{
  "num_hidden_layers": 25,
  "hidden_size": 256,
  "num_attention_heads": 4,
  "num_key_value_heads": 4,
  "head_dim": 64,
  "intermediate_size": 768,
  "vocab_size": 512,
  "hidden_act": "tanh_gelu",
  "norm": "layernorm",
  "norm_place": "pre",
  "norm_eps": 1e-05,
  "positions": "learned",
  "qk_norm": false,
  "attn_scale": 0.125,
  "bias": "all",
  "tie_word_embeddings": true,
  "parallel_block": false,
  "init": "normal",
  "init_std_qkv": 0.041,
  "init_std_o": 0.0058,
  "init_std_up": 0.041,
  "init_std_down": 0.00335,
  "optimizer": "muon_variant",
  "learning_rate": 0.0109,
  "lr_mult_o": 1.02,
  "lr_mult_down": 3.0,
  "beta1": 0.9,
  "lr_head": 0.00894,
  "max_grad_norm": 2.0,
  "warmup_steps": 200,
  "schedule": "wsd",
  "decay_fraction": 0.599,
  "decay_shape": "linear",
  "final_lr_fraction": 0.05,
  "batch_tokens": 131072,
  "max_seq_len": 1024,
  "doc_mask": true,
  "train_tokens": 540600000,
  "max_steps": 4125,
  "dataset": "wikipedia_en"
}
MLP neurons of a small language model. Each row is named by its layer, matrix (up: input weights; down: output weights) and neuron, and shows model dimensions 112-207. Each number is 500 + 50 x the weight over its row's rms, rounded and kept within 0 to 999. Numbers have three digits each.
After each neuron's rows, "fires before" lists the tokens most often just after its 100 highest values on Wikipedia text that the model never trained on.

L22.up199:546497460484475471469522532459503497584509433520537484501512562417505538486549411605561492479499579473504624571478501523464627442525568633493529536631529490558453575413435564514411497440413520465471462502448520511473548442467455443483538461538488551535445500556389577492469468557526474506
L22.down199:446440466493465454536466484519485419419565586505443456446615449460484448587527440499582530533473455493510486498468462595469542460533538492577405475535525462473507475506497565593523635514502489574387522487597506547420563435500461549493486548477521457448625530469552457441486388506510629442
fires before: "an ", " ", "a", ", ", "an", "a "

L21.up540:527526484440495602532475468397472559589542452554465460461481509415466503495470539506484511440582488530506495520492449449494461494480406502571457458491462497523547490555543494584423579536484536543457489425480520491510475537495390513484469513492449496487554521450600511559505398413460525606
L21.down540:464542507432552429506545396525574552420490519523496514496529510542477497556490533477566503464365522468557490552617508473467532423423544425487452514460502503480467472555424458442528494537506440521469470447559499576437564449512519546468527548466498539535464521507542532425451589440550374498
fires before: "ir ", "y ", "i ", "i", "at"

L4.up579:489557474493509553542517543518387461463512546377470461534489492573493466506467519439508426532505463477591533539563563665414466555583554522512594465477602531610518515522519536500497464436555516568455518453465516400593578407413509524540609442525424520484586538508585580582512476485497462470
L4.down579:429451475465553588510496586506421491570459596541485438483497489576464508501583492509470465614554601501542503451438433569510436498587505503467468423421520500525441536499466566556498483454483475535438403447526496502574521433563530511522496471482508501593463557491598471484463414478458436459
fires before: "f", "t", "ter ", "-"

L4.up472:495476432477488462531538552516502479483516560516451514546488488493488528559465517474505450470592401512507592405510528596508435470417436473551545426403431479533505513511552442535579473506429379491505613492516534533502567551542439533506483519515516507529562530506544509482498415438509556433
L4.down472:436458435422480391519452510529493441536513622522475533482576552525543385440486481506523503503494529523540514494563469396522511396535555462485473421479506486508457574487470539438430501518441513493518560483565582508437502506525573617478531495565601503518495488569575514514490511386581572487
fires before: " ", "il", "19", "201", "e ", "us"

L4.up82:552371547443523459484496467544325564470394523425439466538487559545491442500423438525448475503563482472471563560495549517478527435525500511516573468370480623449475531486496553519406463526610522480522501487518556437525463501570499431467445539489508497477554468561386590547413592522536452545
L4.down82:551562509471630480416486413530525498519530532561537506373519522502539585501521518500525441508499561558547471491452588564464476494542528488379423532542525404541490467462539469499450492488590674413552484457478454523467524467599508529489460486539527567518458554558501484474493482472505462495
fires before: "| ", " ", "\n", "P", "\n\n"

L17.up560:567508496439546396402474521557576576484506490500478497476540464521574528483535508469536451531451460475580476450524388545524442425506463508504451503420465672534574519494518522457434502505491554502465552453501504485432494482536511492560523503483541560502506452515498571502526465494485527495
L17.down560:550570532470485490531521497441505529533501557525429579485573488551507516558502601607459547502511556417505502494558505487454508559504507558417466431421545554494414511495507524526505538547472541546511532423477556494424487570421513564522490526517535506523537427577465522483516561477496478474
fires before: "en ", "o", "ing ", "es ", "g"

L17.up242:495514503494452511590528632501595492509475486457479476442489444444561518578552565543463434442549548560559468513585530445517417483434581501567409549566488543557505403424531464525534479496529408577435521488412491448425507391526507528559469513519584480498643415395532446513485499469519543611
L17.down242:548466529500509518471444515437492574359495514485513522524520480573455459517610441401418525510553475503608552525480571480445550526606458504540465447539509499519496458567458618423489544397525569431564484498464433480514634522465481474499524508580531554519422459493504452456485480524503454539
fires before: "ember ", "il", "e ", "o"

L17.up272:539614547446445508458522600512450407479493552521490399623481495565467529457364458491407508460515507455571530479526547443441418490406542571553444473463532571516492456496509443509522446558560454548518450596442560492532497525445490437454475392482521510441566575561473512587504583502520564500
L17.down272:474591562498551498449520474534521553433571439514538469449508482461476546521520513555470486495479453567522547459457497537393486588436427557578476538471576411537447516457560539426519477423410498503460620451404427429526568572515456472489617508446395554548570518549477627530591538509451426516
fires before: "ed ", "es ", "e ", "s ", "ing "

L22.up629:507479560462509525460491498504536498479533540526581438487509618517554520564509441524457560519567488527516476512509462531540586572441493527527446498475512438422597559509454462483441577439528456604495472458520465579537457567449462468539566509501509464578502514442487549466546572430513531494
L22.down629:452462482453541606525466464393489478482450413467575574504525510452460453508497524575568527478492622595556466489367492446453521507476518529411457478428466430519546481573480409455429623479525535473486497529483544521500506425450519491522433567540526460521507562520531572509438433460520530513
fires before: "ed ", "ag", "i", "st", "e ", "str"

L22.up125:484510564500516434543533483503534540507525474479514565559483554513410583544530453433523461443501511511492630564491473453486617449533543578601463528555556430590473471613515515551528413446463485501454536388534373469602379497543463469514457426535422446479501497545452499475468550492485480532
L22.down125:475492415510527430502381486451546516507469505594584479475475423571458421504526551561420619506513541479480464516501534483469438440500469502535500425467510485516529411556501529584491461522454536466508494544419464537446519553495451483512545607442495512485494417426553463470564548514576476449
fires before: " ", ", ", "e", "p", "k "

L5.up35:547500561512453498520466456510572611458551513485490533477487497411502505522446395547508505538450480525504384554541476470536491487531514601508586609469505411480526572509446521563474451555476455492480521466489486542468418507538505414430528537457592510471478457530485482595536577593478406537
L5.down35:417487416417533563493526468501595540486567449566481520556373519519490496546496516489499499517555490460460452486511501499470510466483450389527430459537513528557473439442419491507585454473474554547502423529515463555492565468479555479447547535526435512590540481390483476437616464556525509524
fires before: "p", "u", "s ", "ti", "h", "ing "

L4.up518:466448476554494431489582526544556537526449482663489529481469438401508529463541555543440482501504419503526499497453467508503527562469451499466555483558497508501436403547507499564467499528503469412497500540497576519464528546406563472498496585422419574432494464425555517555468490617473493516
L4.down518:579476497525552520481475522562459491504395381488455553501511440355515507521581556561477484527527467389541473495466569437521524479486485445545544412536561510443448417536401466546556492490469530565544540574420446554426502441508474520583484557433468540593536547498475506489602456558551458433
fires before: "ers", "en", "f", "es", "il", "e "

L21.up218:530442505515447450435516505448553464544490499455631487481474604455484505458492483548506526399531436433565439497534409514541520508458601522516477491492527571395518576634466501614498483491480439593620406491484584479402553434447611494522519533481504585485543442559544610459558491534513445488
L21.down218:468543418466607441474538428470502407512477469482513500564529466479513477499467480536459487504446584535521425521525538420455444525412532535474429465472532427432453528473486503485456516470475496705418569429472554413515504391466495512607534519595502485611455514534433573529425584532512504498
fires before: "ed ", "es ", "ing ", "ag"

L5.up26:524485454466445376456493485469483452527536525516496511519598583437541461500560494537542487467474461537502485479530489505546504482553457513554543552481527459530532391514524554586465417593527476542467420452542479491523510568527471446455461582471417503691363572464497510585535467526442540478
L5.down26:527484509549601575420448468516388494506452430501535475500546474471508608508476629545464558440505454431601516461526493512540485549449471539558437579501427497512490448517520527512570604404543431507573463414504415496471502496445567515520440471454418519460502463526401509486464492516479528632
fires before: "r", "c", "t ", "ing ", "on"

L16.up373:543494604417556563465457597420515504430506555449602418465551562579448505490436456515513466444530438440574459487543453485635539448548458608492608494482565487464455581548451531465524537462492467580457513509454464453500486424457521549429556548408473435425474544533502468460521573548528475469
L16.down373:522490539600438448494432403523403485478561558504511506395511453509463510516486445620539532502539502490566497513456498400515384581454500503405324482477493526407547483473477466393489499588556379497473522514468634530497500535465456532448548518458488547532558481453431438560521573500506428466
fires before: "ed ", "ing ", "es ", "ed", "c"

L19.up523:529501454556502416602532584451472543561444517420380517466494455478517591498528598523522446511579397505446456493477468545467513473532549497491509488510479415429432409485525476465588560503474423558646510516562588621520493495574554350441472541553422482486525502476431524467555526559547553511
L19.down523:478444457525494430336457604540552559444487531580571509502562511469532443536471418482528553484497494517520468529502529440445572502448451568568427453557591590538588526572395491532427513505587447519516474534448475562491468455538440463543494583426500506595475422368543539501526500465506450511
fires before: "e", "ers", "il"

L5.up731:588437531525441436577564472435479596526483476530537490495449547528473466493458462527649418481513467451553509410435562424478503520579581515540580519484482496560508442472447486578443523590443536486550596497580422452464483566453526486463558427569465498509455506511372484501572522625434501516
L5.down731:442465481472467337501463439518499612521586493478453413481538565539511482537484413480502532481577525456450391502501565470513507433532515495444435505508506460479502567579484557528530473453523539411427381487415450487502491508486459465522586519507410525537460455556494520566502518486500513487
fires before: "s", "s ", " ", "es", ", ", "f"

L16.up176:494546497421383473549489499509521498504436540573521451591520442524518494465503585437497477484476511458552475431465566505503493475459374508569504512458523551470504461567550482405552420491467572512489530570596512558516472458517454472483564546541483557460539409474472487481552454525446526462
L16.down176:456552551528481477496511418476507512512494386512446480538468425436496500489442541500518562476541486508483494533563510496455498480519467536506450571354563474482488473566509496530507502455438486448473577576466547549498459562503577444374524527555522567578499531553522525520502563385491509484
fires before: "er", "as", "c", "at", "i", "d "

L21.up616:473454513543492528428476547469438564540464471444402445399547578564476482473542450390461523591489456563536543540525524428468531565542480499492515503539479569558554558544484512535429497496530461505550452502373598549451433405433538490463483568514589496548548422499586525575468503536444534489
L21.down616:497477522524439439597515505418501457526469501499466535485527490487495500523543556570526486469383490470586508581482477485486570528576465416508513503608541521557454444502524485458505480507524476504486503536577579428525499458494495565501453440518537497522574485466454449428555508573529483528
fires before: "9", "6", "4", "7", "1", "5"

L21.up152:437518503475451545575511523441614515483522615567536509525518502470416482510459499411460441627558484483451548425448601522435507511450475445519447484537496388450540567558393455557480557476529587543550502472509405578528531482543506496481519586491495447476476426521465475511517440567441570467
L21.down152:478550489467595514548505421529573440519529540571452507537638443452468494575434523553463537542485469562409507505489461531493480501439505539520502359527557530515492483530602535490522533561535476486516547574433515441463538543493584476567481531498518542511468452453545510485425444522565496487
fires before: "s ", " ", "s", ", ", ": "

L21.up243:426592462465608463546490550468473534511500421495504503469425517562503518530475547470588454474411610542432590449492506416565499478562608472571444516478542478477452499400525511525511475473462463499526560622522581525469421470605578603504441517501429484554533459422544443403373449546542535508
L21.down243:622465436543411556572450471540517468464507551574576368497498577483463442550510503536512594489418425418464529560367411592512520547525455487491561515498489514454538321534447485391462585521469486484558409480554494439527493446438565550531500598521518560510514453422505535553457445564487505534
fires before: "ary ", "ember ", "| ", "o", "b", "ec"

L8.up472:521515502446459422467487529484580520489483486422449464481524477561489415667469544444385498510495514539472528553448456515500528487430604531515512514566480570485456478624480498458477497426423460473607419534461488499423523502515527481490460523526549549432511545493502536596481521539544536624
L8.down472:579575494463470537461519634582508496582541411461441478535550476521534457485538480481471509532480574513529431473529592462444485553464529432404443495492470540523433519544547495469527503377491523587412415499447386519567479529543409486531509463461497451476551573612515541462530473518416469517
fires before: " ", "ber ", "er", "b", "i", ", "

L4.up491:459454493432503466531478578492447511471449507544538550506520472536425478541554396523496414482417479483561540445457531515523443565532437511494549618399461451461523480562424540440606546430486554480515437568450431517552481422422551558489583464529535528536521517524522499561428437558544543388
L4.down491:663459532479554527563510478521475441512442521581518509565444550555540472435513514549525578433483527477576453536527437487463465428519530513498457488554510502551508461486591446496476496550575508556488559470531506397434531516418412424528528502574447469493481554553484373517458440587437602538
fires before: "on", " ", "b", "on ", "c", "an"

L5.up476:542455417526529526594538524574538606507422485502508521457539505509466452486437408552427511517545411501519607477481491599500486597475478481513449580472451488479515495552510509461515380524418424514519473508458473476428542556549489487476498500445613462524590488452490399503377494557410490565
L5.down476:475514414552542409541590491507518507515517636550475458533632546457590493513469526488492393502459570582484440435600411529526477449490487485535472421462510472575542549548510427428503547535487449520494499603521527603543466532452513546527521483486586529493609490456548493572547521547448531569
fires before: "19", "201", "y ", "1", "2", "199"

L7.up404:453428441630539440527511518509541493453470573510501522496520529486525497520569411546450449503508451472410408504528574432417570558565543481434467468501514518472479511472466425575477581421510523435515478459624524435531429535512475438559513395470538488406594562522448436492459487500564453498
L7.down404:550464556485436422529579504582546440467516454516521513496503571508500471418441634471504463440544489591567404501522483458525555528464530483530525521451497437434516563579430483541524525406509477538478431456491465463520508509503534484531458497380475511505479502520460469477525537510553477511
fires before: "ud", "the ", "a "

L22.up496:493482585425456550503603498420543588529543478542473494550540394428427498538495471524504485527542482457527481574465466517432531449584612416492461430466518377439577494573465448487449499520427494485446516470569470559478550433493500491558522630461541436617471422540556556500487474636441522518
L22.down496:526537435543508540494473375479586472481400455536488666447602434498493478465582426511517529489441488544564368479484609479548484504410497506411456533463539372461506551496426530548485391572507456567494535572488523495508415527571516420576518457467512479495506455436480482438514500488444570510
fires before: "s ", " ", "ic ", "es ", "es", "s"

L7.up479:471658506511494440507558537583515514474515455565470495562452465515467555469493518440519466545517468571549520540485518486471500518545532406528542470457507413432560497472422518354448474539480518436448450497405405538528541491516464479411421558538527511500507620514505417489489523562545526431
L7.down479:525448465527582454616416474498485504426515533532363476491492461535437558526479487565489456488477546467547394591497488472457532521454454556497379585419526507638520477484433448537541513479380453540546468503510547549439512500490510450540483524568493495477535526451428494602517481593469511522
fires before: "- ", "ar", "s ", "P"

L22.up271:419513562498503530491497479522427525477479531531580570415495438447438461485346512476397437519506446493524557473486415510618446478596438523556516557545480380564402544501507562498473381515506531492468476462528443436531461505469547545397478531571479500557474431510518524375465520461508515506
L22.down271:540489495486556499548523502513508523597543614477465455575608525504478494445546528471542534539514500471556584451456446525581558505494537527527529499469509564491547466567587504567449513554518473495468426482436531493532373566545479516537458473463470521548432547533496527441495476498491472480
fires before: ", ", ". ", ".", "s ", "-"

L21.up356:483454418505464584533584500450487488422531514453527455525500516429516518509434461529571523483450463476442582612558442608519525541454511568495508526518544509504550375425517564405452508554514459496513447556565492557573513527554540467418525538477440486549509516550437499434559441518539451446
L21.down356:460527473637521511463562545507480516489513520518458524511434465421526547474497516436498466542436536519516451476520461547483480483604531548566451484536490514493561533490461447461496413452572480481481564404467521437454462487524567533542500563516510532445474542523511492515502484520566391511
fires before: "1", "- ", "2", " ", "9 "

L21.up544:535496505525426481468532499471441425487530526452444482495495480523498511483525450513574467515562509522482551455433510476532507540473426529535483482402579471574486464570419616566507560498531531559537468518426529573490501550575452473502581582542485502453536517426475469493579409460525565520
L21.down544:511450520383564555467493395464451575539469514491648566467488497554534554516558562468450536454398507534520536476476493475479460420434506509538434531559518470479472601488532517416498408513591476607529496454517537476467532474456489560502482379473520525548452456504502450453422580429486499507
fires before: "ir ", "y "

L22.up691:489551475535503526554581450456521541527514442581510492458568446529494542502484516490453433458481503510553553470437522428504568509382602527415588430577520492482516571501490491556451552553417471495576484544480502412493499528620487567466584513494524548472588470536542569518592450491506483460
L22.down691:612491541534455566448512557491574569377487522476544465507393490598544515508492417473574538551453490429440489411558607461466467547491445505482431595555507466501477408548529571473604569493476468530533466534454591424571611482537473457491487446502527449519484457435514403472467451480479507589
fires before: ", ", "), "

L22.up662:513497566610549520518420438508525443524501407465458514515457450473533506571476475624527485463483598504482519410499447515493505548575502491482576525406547506548496504427407543534483467462457377543529458485460436519482458518581429504549537524528421467412576406465519483565477538559483531484
L22.down662:545469465493524554521570445526500539560422489454490454605482530474448480505504612547464584506449446419515486507430568566606587431444471609628472528525502523550540403516412512410484524542519451521516508570463527517480516584532427481507511516474511533536524539512457559502566461469546527565
fires before: "ember ", "all ", "t ", "ec", "| ", "i"

L17.up59:490501490568447530466537475587471508572387460587581510509390417425525590508516552451534527441538507464510525486489434457599543446548458502571496552494552528473570443460543433462578417601493461431475456461609567508438511489523570461541597540424474506442536441451479442556451490530522495467
L17.down59:384553576610465523522394408475432465479481505463557505566476424515556480461501590520463588476502492549583521510520586531432402507439456558468474449479513432538529431632434568479509458451475411514554547487445490578443481518458485570605519496517513550503493510547509512540558481490471488508
fires before: "en ", "ol", "er", "l ", "c", "si"

L12.up367:556507523579494499534471467477532486469478443510567530508484492471551472526478529472471439474452558483562505519625507504479536445479471501601496531553494411482488476545546523455447606450462485556509456502512455589518507469572520397464486465516635485562496474517461451552532516492586479568
L12.down367:455471484473486457509493521534534498476490517521525497625481504491471436431534500539537521537531567416491519492435433494555465527579485494440422461456523482488535537564503550385585475493513534478478515523523571479470526516479627575543591500430483494487489510551547499444559385472522500538
fires before: "ow", "ed ", "ing ", "s ", "a"

L16.up493:535478515463547487462572579508488522463427475492514482449512515512535521501450502458485485383600332529538445563471510439502574506518396552510480402385482548561496622453392494529480494525512443524545411480403568533501553497471530452567549414534517499549494398532476510525498507552504584385
L16.down493:483476489559551468549516539487431495508587483493410555575482571502505574452559490548462535583444579468545534524460473519494523517374586469395458526585532459464390388545446541522442545441511545511520507470520520472609492493504517533547483490467539454526658585502450594546522537462479543494
fires before: "5", "8", "6", "4", "2", "7"

L4.up226:456579529531537352463463519512526515509499550547546476540485547456401388485455455521487469544527562559545523519490460510515484529458569448514526403504457465487557467490443503606508513412515596487519520576516563509514553510528587593545454517515533469462519490466508468509469516564378569616
L4.down226:527613470579482480498516562482450534580526490503542429503553499479502405533540447517494467548481439522544542446442453594527449516457560577533506621451513486494525559562475521500518466504512523525514521585548471523563546513479507453543554468403445533467534488567541516472509496598454448539
fires before: "ber ", "b", " ", "an ", "er"

L12.up176:466515574465514599480567472449508491536461482516420434508553484445507416539461459519418461497498410517482476449408490441469516549570537517478486567451526499505504460441463534435454461566502401429532453431512504450526502547554503457636453486434527538487502508542451536414528493525454463409
L12.down176:493557517500586531504496398503588511494525518445537465504556584426511515458491474543598472557538486561501523475515466567528525552487557509541492524547517393363410563464516463469558540525511504518598480398488417483613551493505474489454443543520478595460420508521542516534550555452548461490
fires before: "| ", "|---|---", "l", " "

L17.up191:489582484504499528496458609540501431523512566527496519548498540443511433465490471584461399550450470527517633542489472501493436458597493540551451499541526533531509516498497503505454510510518479503463600519530453475418517404483497536512488579506425484532565490483453456469485597537536497462
L17.down191:493540518463525503506471524621525553446543474448485491546567478512535498435647544550494474538420418527479538536574487514470446452548482556574494541480482571544550553449415464521520534498597416515468491519549402449476432480422527516534414530529425484459480551505427464474510518531443561483
fires before: ". ", ".", ", "

L19.up305:542490519458450515547492560425525444557551524560551460579552536564481470499505533480531475620448472521534484525563575566436513537468552419542451468473528500643403460449510600353470540527562540498558461454498433512654573507543420470480500497438434569460518524444517447575475465527426555417
L19.down305:573460467554564530459592407500465536499474521527533465583540581403498554517416428448468486516494481466490460572566526534539474540530457522506466481386507518552577549474448421508571428406485465525506527484527407405523491504509560487401478547513553444523493537523452598606522486448558473629
fires before: "- "

L21.up697:474488483405491474584486455403449423516506542551478623556585518445511457508459340476511532492488504583450447544489465500420472491503559508530451511480492511504526593448421427492473473456455401542461498495468459547476460488539410534522486480506549514568480473579408501571592465481475508520
L21.down697:501446534525464523488517401564502561464530458458522470454427570478536449545438590535462497509458500452432438494465500462493553580518493430536543566573449502533524611569519419535467534463425550528488402503480512507542555556462463452475484555429488520495590494496447498538565434434573522533
fires before: "a", "a ", "an ", "6", "6 ", "an"

L17.up82:337513474504511498402559502447541456519489464566505462473466439440490546506467519549551508531559450518437513475502564576496461459493519624570485447534466523548521441456489588532514504495528522531529500422536427486543413539507500537492531488554438468473375435514535565500468446485538528481
L17.down82:486572508456388448528440671542480442544476552480458443479503511556548422500575510502473447502411476399508457480536463512461518507425494454520517571521459524546591548483563446473492472466480500481452496506513455459551516462592563445498609542423493519557457591479462486563509527511483432512
fires before: "str", "l", "n ", "er", "r"

L5.up446:525422468508487510553407484583545436535534498463528510535518567482557497469535478485466443485545480454441544484549440499339555550447498453461574446474566512589463533550490442422490413514466534572484450484478535420456457538437522506510539488523566469545516501536401497476538507519472494467
L5.down446:565564416472485467529458481566527435520505500456460497480609511526511521441451526410475470572507434530504595522467504485475604422480490575446534480503510405510487513455497504555496538533536441486492490480439550547466500469431530536482552517546493578466414493495507590487483487483509551474
fires before: " ", "st ", ") ", "\n", "; ", ", "

L21.up89:531536479500430460538477452525520466479423470550529456499583553499503568458532445485456599436535572535510464387523499487410469495428484527592511367414466482568465469573598616509564451486478537536483478488350507485450455536543457481471621452450518484470557477479462465566435555611580467467
L21.down89:474565455458562579418532354515387389513490546515528500458538503469552485506448469483500548531467558505574522540451337438437482492468463450454485510497468403518553602434521556489561481534535481568443514478567442459577460580486536478530472490511467536529492482581455457379616542437363489508
fires before: "ed ", "es ", "s ", "ab"

L7.up652:425526602540514549424472528468487582480511413509519477488498507475558478527526548465512476447467490529479432524533333506466546612529626533490393502501560532471539491543419533511535542441607486539558491524495509430436513450591543485552545501463514470479580499394537454533449533438455487538
L7.down652:564462468448445437495496613555561587446524450390506512536576518480498431461537544513504551509523483461479488435563470538534476454532601592430505475439488478506551534489479547400517513479548481459548551540481465486581540555588472522532505431583459590528455528506525463506547508461436482549
fires before: "ber ", "es ", "s ", "b", "al "

L8.up430:402498496562461484472577493577489542474367499491541436502445535529565442542433485458409521523534503488483509539559530525511478574496514569387503502502423448521480469496421531482476483471451482466612395552537503510459566438478574370442493630538472483507514505468491511579494516599597465428
L8.down430:443491455570506472463447436503448564551416521436541533467534556442635482549362462581582539459471441477377534458420605509457549560507472563563443491451503415453435443529363517512486559539509562546468469554472543406512518461448466500447518556502437482479655499514381510517468480501533506465
fires before: "m", "e ", "m ", "e", "n", "t"

L22.up49:452552561533434511513474484485550598526551422515481585501525437474498498424385554589601436465545432591442496526479476411563422448517504543468536525500488599520528502490459498504437488506551458519506493439416529556414405538653538443431514535411486555513441525472590500480547461460521469542
L22.down49:519505521372606444525469548531522494522445450535485462510469524464615396524550455566513527448506453367563525473442513463465490501451484407536374556477445554525502509565448518540442542515530505487498501502485458542657498387517515582476497486560582515465535507526485476465498442462556570526
fires before: "i", "f", "er", "l", "l ", "ic"

L5.up14:499486532513485511557567512503404545456412570596482496458555481459533579449502545404523456451478474468510406461496542496399492475474511560506539564520501500412514550494526578538403521472518559561534586493489461561479469558553502558463564486490496504470479528503444558410511500552409517406
L5.down14:498486488478489474479572473537535498474536512442503473528533584435566513485606508532424498530520471516524574595456492518548507510500530526473519527555511352456528506477463535511584513460458572471512513395589514505528502495437462556495429474565506522451417525460505427444439400448551504450
fires before: "\n", "\n\n", ", ", ". ", "| ", "of "

L8.up654:490460431546483533470567504543532508521561486580467477564591537443473473484468532499509474470452474463554494509552479475434575513497574405580535513493446446395479590524553554545457486528469484511591491430570501517476456519548502438515454424437490484555500495578453500486506528604566426489
L8.down654:525496565476456379524553500499467432549396534482504579457415444564426495490483560503503514553548495489519513489469470474617455468510477505475475495480547425566434507425434508434392474544536430480546501532540464426481443536485487469541591546559517490470547571494452485566556546520494445549
fires before: "ow", "tic", "ing ", "u"

L12.up324:518509537536518548512470503535540491559458548538584424543459543503491476493430406582417501523517566464505466513547483522468540555538491535502522433480569541515434471563587541445476501501500490473520551524398517434482490532573432516426537486434472474514536444487481482457612606450579459426
L12.down324:523575574480461564462490411520528446536396556467567466500572494480560450499480461444439539573459582487525477504564530586421465555499462515500459451513571548573486474532526475469543466528579512430550422490425456451531565562531472477522502478351516540513523436435459600459475584438505459483
fires before: "ed ", "s ", "es ", "h"

L12.up759:450472598584441533479465482519458543513497507500508414380584451522441467444527517449456439506468498510528549472552527475542517532500494614517499533447508409540412520524502556606550466463537501590534520457549471529484476514564514514502519524568557509480408569506470516386475444447438460444
L12.down759:463456578578522450564514493480551534486499527484468574555611650445630440497515467475505432548433491500513560450429598403555455481505425450519465518463505455505537538498483509511516469552552508518536500576482535502512513580539542537418505541532551545568465519462511407529445435458519543439
fires before: ", ", "s ", "\n", "ed ", "ri"

L17.up513:519613446437496447505460587470492542534484443484475547472453570371516514571436494518412540595479509353465533516495411539468502502603484552519555421565430531559553456502499515500434503502404494500430474367500404536585504483500469525408450456539422493433546489553466539509507529597531480475
L17.down513:446471400527512422495450413518477414456547550483575500461481568490532427509500493545484600410524427475559578589546467410469535442452511611478543579478566531476512504579551509445541455452432493514595513423583467519523529543490527518424526514502493471496509484513584460495504470554480612473
fires before: ", ", ". ", ": ", "'", ".", " "

L8.up388:547503570477478528530602484460559514553475486543455483465446470544464503425551565468580476510497495510539560522505431434540532483443481495584593434457535469479549366525531567506417451455505449517487426542529364479496441537543562579453483565541465399511556491505476477555492320505525454461
L8.down388:497541520514517453567535506472594442537572496448518458490538463501482436472500502518507465579589451480555568504534458463461498508428490465495469497396415499565492610326457454494477477459576452570586383566504493506405530583558433530458470433478516521475538594407429465535464486479479434497
fires before: "s ", " "

L19.up79:588454408418409443545471479527455589442501490539550560535535551468547473575476437580561459402530537421521445466489487471466462460547607483464513597445485431436562505484485498466482412548501494493500460495491446537530458389541517518454486457455450402572535503411486571528477478504467521481
L19.down79:438552579537492513417551488487448531516503438622508455502471547510497437580496507594548541491432501508524462506526521452503483545456443468503421472529418560513508466580503494534503525524477462472402491383445452379533497449466435579433518407579439591484498485482551485492526447484523539489
fires before: "on", "er ", "ing ", "f", "on "

L7.up753:453546585496487524529509492454598556500549535460504505493512456545385570535606454475603476563522523557484565477408479509497465517436487527510513452450467632524581375451446544538478431439496433546526428610446451481512550498495482501433474549508476497489585503536484497475528425527467556508
L7.down753:470437563459480462438541461543495479412502436485587577497526511444404509462506414506499502514464472466430459469455562482495490520494463481508548443485457421534456509450484487417554596450633573629538518483493494463462482476567539442414484499426547646542408572530452429545426472542546472483
fires before: "s ", " "

L15.up354:503495468414437394526529549527590522570540480480430500464516494434591500496362503483506400471535524495615618521551503437441533512507521437511536453468547525564571539405505577455550426480509627456481412504520489563554499467493548574463455541456499507561531554541561535481528461450500474585
L15.down354:551494479484546507505475510455520556419550518517485474533476515547450497479519530493584532482521577477439526467539524490553439584473501430491403494432527549449512456502535434500520440461474515540495564422464555500517577498426556519560515490527555489503509433570517612511479612526425504513
fires before: "g", "g ", "e ", "er ", "es ", "h "

L22.up158:542445487557500507579544550483497558515532358582533502464583503509500486485413508454498538379595478434454521452506459505445531592460487565452544492423551417401554446442547434480522435540424506490557569522525573434435533547551518530552505447507477477539445552529560558539544409491563452535
L22.down158:480543500551462519525528517511580581442565388464555473527543440544539524462472544528526542553495435482460465414528631489497599473449501531493511480472479487534541494509481516477557469539484497416520475522520582478537635501525519480545499496555502478595444424512592544564510464458502481524
fires before: ", ", "5"

L19.up668:539408587514457573556374559559429571471485520533494498490421505547598525502506574510525453536567586456550425415457516571490509452531577499544483553418500441562524432511510515471436517545469612583401468469416492515477534382531451469542603498481376523448531442439621492538433573512528593492
L19.down668:476474495529450479489477570473486539574568464373490445599630548505515484439510494402443468442553486590549445506526484565471512512514543487404607507586483480527508528478519487663543464477508590479467541475531481445508467480557491485463548508478491487515495464476585401549474463452525404501
fires before: "ter ", "f", "t ", " "